Part of a small language model's weights.
Training: a variant of Muon for these matrices, 1087M tokens.
MLP neurons of a small language model. Each row is named by its layer, matrix (gate and up: input weights; down: output weights) and neuron, and shows model dimensions 416-511. Each number is 500 + 40 x the weight over its row's rms, rounded and kept within 0 to 999. Numbers have three digits each. A neuron's up and down rows have the sign that makes its largest values positive.
After each neuron's rows, "fires on" lists the tokens most often at its 100 highest values on Wikipedia text that the model never trained on.

L5.gate2:526529538507531444528477482519563472474498513560494428457595451472560444510561495566497554515505510486504438455474500462452497466468538415571475518622502466530496478456515529433454548465553523508529536535546428467461452493539476482481443513464461516470459532511464463559388562509488558507
L5.up2:472524511476526428490487487468467435530457531510523566551545417499539502481508453534528486562474524574470507445512482456536499491491548512492489542497483491475469515525455573501435467451435565531490498493482507488473525443600574537523493461444543502522469479553511604535512535426473535551
L5.down2:534524522538553453595477498485551503530469437501474550510497552534565484530512502508484462476470496466503479430477421511516487483538572487450513475490513574568481448476516477502501525504562475476498438542423453459527463539494485468431507508497524522444481557447461524427453497519541437539
fires on: " f", " N", " (N", " Northern"

L11.gate222:456526534471482569551520489486493594496474558502502446492496494475482503523435489465519554493419540483495568552424563455485492487489495435526517536466523541476576511513445446553479543456464498584533497547440497537490591443471551493497517512524565448464561527430490488508535546438499462481
L11.up222:468405508519430500552470481508473464516445530502548489462468567514502523467541528561569470416453533568550496479503517501559550519463544457488466481556473505510522494445488451467491513502454404501559484524524466504538553489551518486536546416438487458440513515530437514449449487492450410572
L11.down222:418457494491491521583579520580481460477559498470462487498505466441466470477514460521436453471461549522459420563510513542550479520517464487422461473568473559411485545520576525541436504519478531448527471456524510451458508557483495502539556505518588539438475508526603437482461442443487536570
fires on: "2", "1", "| ", "\n", "–"

L6.gate723:488452562502495440486466511558575480529519448480505536517447491528566501520595477481549506523500496439525549500555521426522460514489523506548510434524547473555521485464499475496408524448508427546493393529566474539622470514512441513518494452455476509464497499513521561520575574564523602469
L6.up723:483505442505438539495473473485502471489512500548542492424499536432501495498480484551483459547512477509518478507472428561459485572478495463578489529449467491466474504457529505498508448450490443466534491493571510554574534449508462434498569568474513530447557538480436567479520521504492471519
L6.down723:544521501529508524499542518486570468477531525489511553561507515530539543505530485486584476474467452518546467499419480528520508521506547511512546462465563537538466557508485528517589560444492442491502493502510455521523567479517473488478507503473476538410474526381453456417568558430459505500
fires on: " |  | ", "; ", "\n\n", "end", "\n", "ap"

L9.gate829:503553488533461527492428475552494548486547527469433455526492504474523535565391439524473494503534466580499471522463515566547470506501520493491445456523566538529505486481509513532533475482496525496509504574458473538467479462529472452505492491495497546528522566517452475525506494521549484480
L9.up829:510460478517520551539531428495474518453465534515538512456486505493530469525430460548515545532432469487475444556506527556528522499459459489501459504474526572499495524542438504520410499434527473493486488529522500499545499471452504515494445478564454544498549492511444453456510514507548479479
L9.down829:530456528493449521446497474545506482495534564466503448445487568537524476575520479555479459491551434538505495441549490566530523547470460476401500470436537438522471567472483477513519507428510508588516482494589446480555515436481539458506567473526498499551469543537454499523499550479492513475
fires on: "1", "2", "–", "| ", " | ", "\n"

L3.gate572:517486469465470510490495525417502569582505463506497522585447516481487522479469542564439424463499524471557407602417524492540528530505468505495460497484481489465459592492523527572545473552536482533505432478459469544460515457476460521460496491476510533539504554452522468497524490515535563533
L3.up572:525492528494507449557537530521558537523511502544473477489423557471441463496483490564499496464417539460442490443568508500447460549494496565486453518444488500524458575581478507593511518569465503500452473458466485511455480575478456460479491579527552490505509533468560419579503491586580510452
L3.down572:564543470525553483503564507531518499511527381510445534505497475526495533515503436470470484454495502490509505488500493561473506458513468564469469510505588480465431543464539532506450480544517486576480574485534429492492538493491473492559584468529525473479546490518539431448485498471541463547
fires on: "\n\n", "–"

L11.gate539:439520596492491559565489431534521492547457495490437485518505498451450463544468463484613504529415484499466443493451439414469569445497498478469512475511500528482516515453506508551504520527488417511477427421475438475540562551520481453510493487489547468503446390549460517543463529540532465505
L11.up539:520538428504539511477475449462501515430480514507505486538427458460496501513468494591561536521524562456531535479391488478433608524419523492460515453455541487562527486494527425497503505459454571548539503474447473506501508597517490517515479450529498537424478575531483452505538525457476520518
L11.down539:516576507496591584428526493591500495539508498448514508536504476512450464499446445513473435514446428553589497516489576613499471498492500512558471531529550483546524478537515527482454569544518493460477427574454446535450567470585479466508479478497469525476507485463499519459461482449521447504
fires on: " | C", " (C", " | H", "| C", "; C", " C"

L6.gate1267:511527516519555553483481441462435479505460473506474488435415462498493508453469435476483533535488475555499479581516460593530484471489484471553444517540422484525486498447484498497523444527476495515535531469497532524479531488484478487518467507506605461503555470437523540495492525446529471416
L6.up1267:443480490464530578512502464566463536430499487548459544448485542555570475438527498486433524459512525501471429583556457526499467476450493490505514458528450505466577608509531474521452449522513466492474482523474525487441567522535419565489461468519509447532494566512581504451489439475544438484
L6.down1267:533515509507491528479558536522497426492478493512544430443491390485447458530505505522563562553511501485484472530572519503526550472487490525530425522549507486514521478567521489475523505530531491476471483493499521494529513441483500511471465476504460555473563478462451485447473507483509492516
fires on: ", which", " who", " that", " they", " which"

L3.gate762:434501474531582499482490521550546466506588469437516519497483539524500418527529492512375431489539482417434523455550509474435478482489563518482533478532560483468462498393551474466464506463491459575507429518443516516501433428508503473445568474487518484503469549593490468562508480445462504457
L3.up762:505465443541570487518468463512508546544490426490525449457527440522489544481504477514453516525454502469491489485493546479465480513498474485597435506519540510465591453410495487618513559440559413493540501505505480542492482549486495561487529545494515526506496562538516586450488493472454542568
L3.down762:592459540467467528532493443489480582568601507467547492548519521501633535523525489540537462503474419478499547565460569529484511507469469538576500549511542433520589502438489484531561450485543492526519478471515478472487583467555506465509522468496527530477524470479484584511480485534501543476
fires on: "\n\n", "\n", ":", ": "

L6.gate885:543477499481526563638556540570474535556509438497523527450518568525549488497533481489549436500446495489500507482477554505578571431527489469531492488467534551436492533512496503522455475490499464509513554463490458458506496511527519550427441402441451578503552523555592506503443512516488515557
L6.up885:483518478492459425478436400471489521499506455471495473485568541539466466575569501468485494538516522518439466460447450500587510495543423441518518482467489442506563437498532490480549495568534556504449501477472442435478492571518417489516424496497449523547508488557542534560477506502485476449
L6.down885:544501500513489451519504483535497536496517441485494474487510507423473541505523493544453468437513470559390518432426546519518527522498465525534529522485546516538527529448556518463489473493467453546512523458506503522429556507548481485491521585492467562480552497497524492451482532567516554437
fires on: "K", "ch", " k", "Ch", " dev", " took"

L11.gate537:535482513527504468501570477503495482527496513473513466443440554545540558470519394470483452497486514480561554525518548473477488537506521490514515551579455500477477502504508560541454491449557554478491534477475608467486509495456514464520511540597466531502524422511458550541459554553455494524
L11.up537:483558533540543500481483438520451465518488525501505551445543555521460537468509588559516489485522542543572497515472429508500478570499498553480498468488493444510477537536469518500549526485544540490492551510455599550474469476443457523489493517538440524467585511420522504466499531510600573462
L11.down537:542501458497472453499485475470465524496495563434488458470561576576507449477510514520532505416538457442420557534548512472501458515540517549466519565497499475523535538513462500507437514503529470540444560520516538484503442476514515499460511528492453512506506505559428477602468454472522502514
fires on: "6", "5", "7", "4"

L5.gate402:476614565420500483520564458517523497524443541487432500501518580483493510436539433527427536513451512559484461482468409463497472483538430545541525492467490508535468574532568525480507486474533436407558461477483488499481481514472458563402564540539509556473544464496539496490467531449533435519
L5.up402:480497521372465441467466470535563446461498517462522495494581572548493566485504472485448440538449523518475485573445475577428478526498486456533566479481490484548502539511483520518447555505498482510474479484528553491481506500455498457520519514461486541467489498576510535510491518474531542476
L5.down402:552466511532466549488534515508493534488452514482487449484526503513505496550525564462475529513463451491543517583457464500524485486487484505480531478483511511549532531474549433486575508530547538503489488479507453462507562563507490427509497454490545446525419484432557497448555475451472566498
fires on: ".", "\"", "),", "”", ","

L5.gate336:505515491497491566522509422530579515549454586566528482485442511474528544526473481559514498474490489527538580510433566486509458514520433529529492476501556417506482456475545497534467465488533431461456490388491500466482534488574541499468460490555498522541500469509515553519473463493497527507
L5.up336:535501505466424539463491446451551506478523514526544579548539551532456438475520457471468427416515501487455447519459473475502525468498581471564566510441521522534439585544504506513493499500467504553569509517405511501462492418515521496498539482564509492439470478487514535463482453548537546583
L5.down336:505442437536442454510574482565486472497528518477514497503476550463468484489508486490432457499522514574535559505516513510628456485476548488493520452558451491555453504572504494532533567501442542423492423504496500520589516522477483490530582518492557443534474465504542474495551525487461434504
fires on: "\"", "\",", "”"

L11.gate67:575482534468574499538495467532557497485465493465487462528532501534446442483472593497504453516516588568484545533506464456443529493416470555431517451503463444419532506454472562510533470431566540503557513504425505492560506499503486421476491570553523475529495533491485474610499486507508460499
L11.up67:535542462562471457501458455447509505444436492537443478483513503534499465482459497497537534522457597476472487526469482467554586490515515538477547449541504531484503483585582500541481490518571563536496458488544505524498516513541535432519489522514554526481569493414580480537547562493472449441
L11.down67:552561553501472511537437452516482515533489521526504414496443418569453514421425453471436484519487586486499494484420508493429547589505490538470538525476495456608507517448505512497426519485550558464481433528490501459490477456515513408509531561450457563497543488439471505523567576503476495440
fires on: "7", "5", " C", " | C", ", C"

L11.gate835:471455427514471455524469508587503488515433512492562427507488512391469519513497459418451516484476527499593576538488502504502564509426507433514479505530475543495437537508555487553523554472531542466454479491552462493499466484510526488516489438507536556519473504467461471480520531486512433463
L11.up835:459379529515505536592507483494426542469479504481579509487453551473531494467516511562501564507548479475474488515516473465559559479498546508491447462576492465462496559510484483521498534496429510440388429503432488532441419482477491441442545495441461523473463477480451481549511576441487552577
L11.down835:520486601547534467630525498491471474529532466547466489462540536401463454523469454506458556484456520429485574535506498557519566579462535507531540523528559493447471460567511499527513582485469498440471419492540542439484584470499525528501464409462467475525485519521520442456459525449450473412
fires on: " | ", "1", "| ", "2"

L5.gate77:476508446450516590502527543546499457540469475511540477489516462546473493475541530548464566463518522509467483457509481502417465485554510521566523497508452520592543509558463511499478473553519465458518536492474515587502524532460531416485498533517483461510483511495481551495523515445470473477
L5.up77:577543450528540557410555530393386434482502513466474483481587450494493506499547494471464431532519531517555416517478549514516523489543543477523487565507609501465489386438498502531459546445498470535426549449453431462547551558526556520452511527549543480418412489560540526462529533474475481492
L5.down77:561468458524558413454473433496504437523499449588536510504503479487474443459499498499447508477524493513458533487543528510423513509510512495477502446490472504432508534481479492493485487551535542564541473563482465474462480491440465479557519485498472506576529503516459519490454602533518547551
fires on: " (born ", "i (", "10", "010", "11", "011"

L11.gate81:536546492500471486533526455508470446553465473422534544483486513474518512495464500446504519550537490450455563524517507487561557433540481476499471479576491458462542535539564577594577559500484558532424519485459477516495437508524500410517495611502517548468529508518498535551507472477533591480
L11.up81:524443500542557450477540537463514601533485470486427525473526514569510482508475517530598428515527441491523430509511458492567529557545433514483461545585543431495475437496514493529602554516488560520473501490457566480467495521504534514555449568577555525518538527444513491520516492486490480477
L11.down81:508552430492527523526494491493525461551483473529485365461502468408545557521492470463510544449534544477508550534554471553457429475578441503500553455540567473513434523462523556496479578445469502511487531553477513478530500505470446488490501474466510488456520525515519499528499513540531510536
fires on: "6", "5", "7", "3", "66", "27"

L3.gate264:428502414424485535471509518477568494551523510415512530454571546497467508505488490508455483553415456499579452520464575526482463457422521472484513488525484497542537521520439482527492473469472543439559593449503510469500483466506471578455512533539467451475534511431541498477501504494513465432
L3.up264:485537539515504484509492502542429507469545501466462506513458523571570509487573531458429477465500497494515552470497497450528523485547476533555507504531541543567519462459515504450497475493507438498539483482440445500594529468522519563497550599532530502431484539494551526442525516570502494493
L3.down264:562520452492504544443552507503499513435447477490561559492491486446497531568459491544513466472471500498555459508491457511520552489621480560485513525432479417429546500523552504517490478520468517483489518539472489465459491489525546539510508512521478558592478540605521491477494474522503498527
fires on: "10", "9", "11", " media", "15", "16"

L6.gate848:441482499512593484437475474449491520502492529515564456447567511483468513512542449472448516456413517488447512449503516490502517452526451490515459497470500462447494462485470495538553533516504594525509488515473514478511505511604501413438520455520497482523540511481487543563549453441606477533
L6.up848:365500589485476523484495514500425439566539525557512486475447507563498526507550472490508546477504485530470516481531544532466512517495459505577472503512497441468497497432539528484521550507545553546499510473432506506510547580527522474454496413514442457469493451480538513502489501572557502458
L6.down848:390470494498523514476526527479496522460444559473489465489502556528448548516525482570522453509485479485502528469501520472547473405463525514539477418502550506412563540433510459548519496465448496500513512524496519497439450522466579478453459464516530468530493512395495425456459498483434481478
fires on: " sh", " Sh", "il", " ad", " tr"

L9.gate588:533498506519505531553512558532469494534439554499453505517396543520497547480473489572547568530509484508464534494518439548508487488487478507531499520546550490468507505454538531618461473535482514505446431527559456490546441499502549522526437532456496542525556543477517507488513471576485500462
L9.up588:476508537464505541506441493435525525483448565478504461512610522480549503494459482495445380525513523520401547522535522525579441549521471443471500505476542504449459481527528479522483440542470506552466471443554508597477460543537576492493537496511499578507548532523532423464623469513468520596
L9.down588:495501475522552460558469453396536530431544496459476545553522576522521547535476552483458480529545484510429464488468503502439436508506539497518508465534465470457476525495545434511526507499450510438554525475456477517555510566450509461450576497541475485534471504498510584470541502481495442478
fires on: "–", "-", "2", "1", " and "

L6.gate301:470613509480574463495485466487476525452509527544508512529437491561443479481414538492527462474468519529512567477485471487500444499480524494501532581496540543480506531473546490467441540504458485487495460473467527525474529529457491475435434480418523468518527490525582458475487462461476517480
L6.up301:343525509462492533449549530549511468483536481559459491502435454467519422540446516546515442491463486452480434501538467465502431575582545486499556515455487465511580530442547530491487552494461481546535456546546549610427475504486514465519467502461441495497480520540556562545452473552494564499
L6.down301:529511465568525462465524496568475504468486511556579459484461487524489407520491526525504472432499552467469530499507470452519524481452469491498482494473527551438442527540505518431481542485427591436499506459452546535457535495463565444505477452443497590475557518552504552504473501427460506471
fires on: " | ", "ind", " |  | ", "ick", "\n"

L5.gate358:464490486496477475521528450371499481551512477533459467500484468468483536493457478504424444451515526558514477498406576512533477476505397554514461539486520518528533514539505517535485506520524528469469523569579491450445526518500443508513526475491522433498523467504458551431513456486581507515
L5.up358:534478516566436458595501532474399500446476480455579522491548442493471471558457556567533515512407528507480469452522499496467545428492430466469419517457460512554480502480455427512504526464440506478427486474501467421467477462517403562444492476494489580424450548508535494505508518536558493493
L5.down358:538524507548477433483534471545520546477489510531559510549517450522520425550467425505473529516454502529510543491479486581492450515479469483493490503398430506575530576491531471511536528456515492551536546480509495433481438472525491473536501480480473538501439576526449448482537542567478525496
fires on: "–", "- "

L6.gate1294:533498533531529495525497512599464478528471435473500518473508562530522472553482499472523444466504495526527488490450488468494539459504529524454477529518523478501428579483513507464490500554407505495568495489443535509556521482471507495486456489539430524489557514459466555531418465522612540544
L6.up1294:507536483466455485514540537487563459495487494439461480477564519483423546489504456520548456501481552416465476437449478529505571513504485415465490541484478511438438540513551538544479533491482508483569477501510477538461486586496493525521526495490484525490580508483485546432499553429566411468
L6.down1294:543486484489469533476492512534502532562542486554553514489551472490454541528439419525485457473506562497460506510430485494560547484431528502433516493524513456476416461437476542442509529511525528537532484580541510438531497443481410549461490502499463476505488530463465526587447474524502561539
fires on: " as", " as a", " to be", " become", " became", " a"

L3.gate547:525463464501486509571486472450455534477529435461473466556472479529472479495442541532505452525561515527452478481489466514519525447530556527510490512567514487537518480526518460444461504429533505486496447464522470505488477435448495505542481512558501508447505490521483483448442482517598595485
L3.up547:503484458487455545573499480432557447464484524491401432516493474529442484454458456455474480444490548469597395464506456474514562479602485460508449555437413535470556513485520553405498541501462559453487500430500575508492491485440479546475488461467441509464566434432472546457469485533506490452
L3.down547:547543492493522589506509475461466528520488508445528504477480464564521482561412502472498487463535469498434503442512475510542518419499531543466485487461492508512470556417548455518454520562590465470525513486480517429444542451498473483489507579476401549472502550463506516561420432512584496519
fires on: " as", " into", " as a", " as the"

L3.gate167:463430523515514570512425558508446537548488511537476581539473429483469503470449465548453468546521463487532561505554471497462481487546527516503453542510489520500529540468507459401476511506465492419497477511477526484455491451479505501544484556528512524452483497517521488500614451574487487507
L3.up167:460475509539503588494412558538491463508519490476513457463504526422409482465473504535508512533520532435488436501498457524482516540451534516506480537474488455567476537476527526459426522514561503449529476545524482481553471510475538427483432583561499504460524460428498478455513496455539520552
L3.down167:566611523458482501499513541531449441524587507505506558528475528460533525545497479511507555435501475513537472443439413502515471467429466421482506528508551512532445489528519483524461557541481501525462512502462551538536527454439491523472505505517473442520487473532456458528408500457528500472
fires on: "-", "–", "--", " (age ", "2"

L6.gate421:433485484523434484470552482480562547510505518561491482491564416547545580583480470555485491512514521462515503486473430556513546468526561547540454514480503520473501492477480492546479498550483460464541497477407490448512471463534513523532498505442507529509479490486518508511549492467488514510
L6.up421:536491566527477530515490502499450459471569468471586459498562479452541439495409521559474527574443576454457552527488485550504512503515486501517488510489473495512518472561528572565394503521455533517504465524536512454499512513491449478454489441552476481509505542474590504475581496407469465509
L6.down421:496547489475529482533443490514487472503537560488554520484427563483464458516478470550506543436517550381514506542496535515530495480497497419469486505485483464522511490448524493551494534508461542503533448552489579558513474423519500523518506492437514501500582523551533453519505543448476449497
fires on: "–", "-", " (#", "/", "ome"

L3.gate1172:523494529480560511470438510532545563516496432527533485495494562470543446567543496498540446484440533526565496445483492498532500503513593516472531513514446502454446483491504464509495450541459403489538480527447463452464455504451520523547511591495542482511561516499499515459536516535484545505
L3.up1172:505416442474478531503520442481571507573494460497435518527526493469549501471423509539474555538478567567599459443470568454532509479471557589500518532468491536483439524450496539505501446561525480467422509490501542487458532478491521482466496548466474518522459587457518471496485482480518495431
L3.down1172:504529498438487552563436458525570477469496502495598477521510450472451450459528560506483538567490498541517488499517535490538512530427490517470529496478497520510488556452431530505472489592451565522533512505511513479434517515538538542594518484507519537434545507439525479471442504515483500497
fires on: "1", "000", "200"

L11.gate686:485466459443547496415519525455584463449542528472514457465520476544541526503454467441493479522450487505467532493510449524484480500441511517502436548487543503490471521496525502511506581485496581540515450469516517500597414514534551459541576477435566513446516443515574524544480512492545519446
L11.up686:433550458526490481464547474530491489539459540523468455475544564516461489423528515437437579541524516540471540473492543476476505465443465418471472478583481500521485477475441484530486531452445545488526518514393505468472463559536492453536498448458494532479624517435575492486494492487540500454
L11.down686:446502510503425489466466521552478430497515470539461460507469501524570531448567571489499504458446503508492495490466468568475493558479486463549453549529544576407546548458428553544534547454541496553522489519513555477534428536532510441491532512505525460546516489449518502518502484449498450368
fires on: " sh", " Sh", " | Sh", ", Sh"

L11.gate1299:530512479541512555563443560516403495546477473496505563523479454447567509567519506457518496463511514539503498491407520501532497515418463497533558447487530500494543513581416507490543572465606516546470511511476516534572541483517469454567512471564520511496493523511508496456567549487529491491
L11.up1299:478469545528418489515514476538417475445443538511554498538503455492484451523434447484606457497440544435534497537466538502470457542546524479451515463523495534525501488572446475506501491537540538517393528454512540448400489503487551475548536475540518507479555523572420479464531453501593541510
L11.down1299:557505461550537545418511477499482460443491460492505509510478484449512505533436521449512487489580463486501573545548516480448455493493475502467602474499446529508566492560511508569446532524557500479465518462488465488522418461491533530471441418486533518508466522455482461482560476492508539429
fires on: "–", "| ", "2", "; ", ":"

L3.gate486:475545502557507555531484506464507430485547487588502480411496452504496408477571537476470506458485548483579467515559531540496521570510480449502508543569459552515443429545509508490490517570545512497491528483479441473513506464495448464516485492501514542487565562524513559535492531481449492556
L3.up486:572471485535455587518528444496464510387514511504487503528411545522507427502528521458530520501475506421527538472502583513486491531542461495500438510568470566435521511492603474544496496540525492498515534574477487599471438471462503445534421497496506507499599463545471461428452455529462506509
L3.down486:507559577502450470565407556502399412509552528512459497461467594464488479522582510500479540528500595581538454491551478547509542555549444466412516564510554492485548474511504497535494479462498508541473561455546492480501516465473552535504491473522445501566568478439461515464447546475458491504
fires on: "ont", " el", " en", " cont", " ret", "att"

L5.gate348:505511528450481517538601448463446566449523487470514473460566488452537509541465484479537536623435508505517561509531476499493470520470428474513467441520477517487537438531486515472555457513484582395463464531486505480457428500503518525493526459450456546553595399558592518522475427465460497511
L5.up348:506534516470459498482468512439504514547495487499527488503512443483580482514475435510497509490505567476483456488516555504455441471504542529502511430506523533537583494502449483578472519472511517484508485570482479488515509427535488481540461495481470524477530513550528459512481525492406502518
L5.down348:478456539503512513516536466520473486445474489554493564475458512424508575547453539450515485534458447511528435501483506472509487552435515487527493468576530518460457512538471444513513494525503486414526511526494530554501482466469444582441565521536511561464423510543449447559455484444471473543
fires on: " |", "| Team", "|", ";", "(s) |"

L5.gate733:555518560537487528463479543476462544542546521419494485509479468498465522551408481497479432479505449465511515536536512587493475534486462450545485489474535550491540514501458465602513569425513489535489448474487545505479555476506555541545516478518513530458501512545547456489452561493430533453
L5.up733:477517506538430476510490507454462443483571563426537506484569539465528480513440489464447499515478518459483516510494535532430534521530568528496509504464474554479519532500537483560493470416506461475457464495402530465489497464558468507483535503550545479523535534529481449549410523499471523485
L5.down733:486484510527459452498499475481509458412396460539519458467452477421473499473486538495540488525509449523478526511485411575567506579502541524554569484493575558539454510531436569457512554501483462519433567424518535526528476475415530489495505514543406513423548473496518489477481402466456515467
fires on: " |", ") |", ";"

L5.gate1289:495499480587465464531457480514485482538470480556502470496539610500485518543543509525526498509573460476546542577450552535455488553463556499511488503513575439513525439417511525515494494467489446486566518447537457531547545534503530506533488454572544521556559536499468470492527477514522521456
L5.up1289:500493441513537514502445464481551538473475500533497478476477536500527491477581595480509558488544534479466543519553496521454548569453641480508459507456504490513471458433463421465504514494480469463512538510469532530532487519550500508452503531515518480533518491524470510595469448526551510466
L5.down1289:494536533524519518468463499485543523515551514542494406454424514523482576515476453519502524620425554506493576508565509456495468415510472534563511511501481529520575468482607509468562511564494509516443488510449480531455498476595517524520464516514469506543507477414482503474481553534468519529
fires on: "\n\n", ", the", " United States", "The"

L5.gate314:559519494455482483539534507565572495503467529478477429426488517498525525530466501457569529488516480551464486500461566541517471542476496528536592564430508476494528538501481425443455526522517559502496455469493598440482522535497503507499469363509460488515537531482490542475544498463460529401
L5.up314:495584464459461444479473474517500531554484518464576543514456509554516448476503498489460505482548551555559492567469481486475466492429529576491477478579465495524493497499458484470465427483512510521481528588540536434476496481421445533395509590488472591533469441480459535509495523530540531578
L5.down314:486511441494466517397523546443503525487502617488466493556497456404470493479550513457488474523551515602470461509481403444507507502486476495575557516599532525533501548498561528503519398512423473486476459516415498509451544481529451486473453531477540502470502546429418441422532493542445476465
fires on: "s in", ", in", "ed in", "ing in", " In"

L5.gate326:444493496546570493593582524512463529469443529539505464471510448476554519451463514507496557501456585538471479545526474492626512475426539484472487489409546492509428526449611460512503528528492446499515542507473471493475507554470466425524491507488548508473506506500505506476460523461491512465
L5.up326:447505501511514577495490529548540516481499522539485466465513472522534499458499505442434540509462430614517454499503501531576501461576540467467499488534566554472568587489539502490545495517525498547552567527473480475444489471549470477482454517474483471479458467546515524528447493514458431475
L5.down326:482487488451583522486475483477380510495434457444561521532512512508486455511482547473457566555538486452505510514581513488484524575442486467446557585460539505518493517479592458496489552529489561486539503490516504481468533526495576505486508478462528477483561496496527532509507478487439472491
fires on: " that", " which", " who", ", which", "s that"

L11.gate27:453475503503431516490444508478457556470572419557541484442475531465457492507550533515469475587421479507546482469485420503443478491457492445486548440454519469434465559518510530481466486448528472495545486459539459449444495535449477452468523519483479521470486424527453482494437502543507430507
L11.up27:473463518560475521502502544450543450519444486493459497487509509531528539511449431429509490487538558430480531483510460472494514496469469526411580542492569526460460439475502564489471396495516474562586490469481469418496552547505538479495500513507469506483439483527545517561493460532488518528
L11.down27:503584539485503633460492504494550484532521457481495441543464438536450479497453420462516462477531496537467510537467539503484504487497553547502532525566489564432521503497528477546474533477509558543469455493462432501474408548539544506496416544513488442487528509500526470454502553504509433487
fires on: " c", " C", ", C", " | C", "| C"

L9.gate263:557552486515515456463533461489458432558536583526532523459465515551535456471468453525482504527501450531542514548552440500572537464538471550494569555538480465482442490477563579511409509472543522537515519502484639498558494594503558447501449483489528563467504488532540507538546552486508529521
L9.up263:559479502537554504392501557525491567528455511541498499501536484467464466518428533538485545507512478534500489479498539552480512529492493516518491447479483501460453482530511487523429500506471504461492582455509542415555468533456513428529540481578485521541555526491480493532535527493471448460
L9.down263:542481471481470422483478480505504487502471498520557557547550509491500532508538503480437517521592497470533524509562516471586501505581484465501523536494524404443447549488532501472498538494575463578532487523497516444537500562527529466488461490470451477494490586549470515554485486517517454555
fires on: "4", "6", "5", "7", "3"

L5.gate371:490486535574498608529527507566534453472438493502532451469475499449417450494461473467443450517527490516498473500436465516472513512454511526502574481495508531542454509496471555541539567474588451437452553465573490454488514466491462457507539513549525462497481518482492507505527528540497542518
L5.up371:468436510553405547515501479557459440498479512482554495557537475487571473550481494522528471477523484513532537392464528522500517507412508483523562500573537581489533544525418502549486462499541456486507431515556484498498525530490584489494519492514537557452481558503504539607563494501549546524
L5.down371:495528484476429453479439514523532479575528513529510524480467451520566494468484479485499495540491480514486602512507472543527522524530456529506477576480392420483525490467470539460537482477425528520515514512457574482408483461523485488599427452544517540547506501440573570461557493512443501489
fires on: "–", ":", " – ", "15", "00", "--"

L9.gate1038:511497518542500573527478524451500505495471491504524484432585436481524464497460607498511502555449494533536560517483513475542522515557509444534528508458505466520505470465477472479451444518510447546531460577485421478493494567541495497508474504535502514416524570501518595446494482477549494526
L9.up1038:477558450464525511483538505446522533542495568513521466510544432458527535514421554577475531476499591499507521469457529455458535550497541459484583508468483554525463544544448445588463458442442460501473467512475550496455443472533504435543457516457496444510465441405455493508508442481534475421
L9.down1038:455555505516505487554482508496502488510508503541453517494477394481533496484399528484518479519499530458522451528510471592543479492426483540487529495522476430484462415503522537529553479510503435512476498565522495433548564557495557565512522415505435466491509491516486532518524524526446474464
fires on: "1", " ", ", "

L5.gate1052:523519502468548446550514459484505470500479503470426524430475515475509501523491513517571492480434518480419493410452495556463547479537439545465567579455534554504449458496549476509508499478507456541493508488505496478532500519462549450470502518513459510547500498524521530563545457428544473559
L5.up1052:447553477501491513562485517457492531501479500481481475390436490510474535532515443519521533503489465498513455491491462511545506554521486521498536517454404462513498508545617483449448541529519475466496492517514499553519502504488479492533507473512441463540480485475504535492457481457499517523
L5.down1052:453556511433475541537474518457513473503512565553542522500550530495467550566546482440469468451553487458527512571524534440522569498455439523603447571494483519506512535496528513474485507435458550454385433531472460505502547553469533506483481520504547471532501546488508478500491480508429480474
fires on: "\n", " | ", " that"

L5.gate1065:532497562501613505537518453482549543515622386490479489516519535441523469483483561459535540525534496523467459533454447540507573498483560489468495515484500437460529493547523484513523444536511584458527519457469498418559515512578516532473544498491484493422456489353520523539446478481540495498
L5.up1065:475477562520445463514549443440486531551475557515517483498455413507538551494486507572538515484563448510364557500503515523481484454501467534440486509496496476522501504485491530534477505464494472475472484525518475492493539510484490475588489484503505531448519523461478534408515474459503530490
L5.down1065:469510500525423589474488510446468506481500535482545497504517569517452525538531541472538417533483533491530532528478495474471485484554523556495519517494471497496564504524499446535504438479487556538493507513575523505485436543475550466466462499547452478534531541538576458564518508499519438563
fires on: "p", "t", "d", "/", "ch", "y"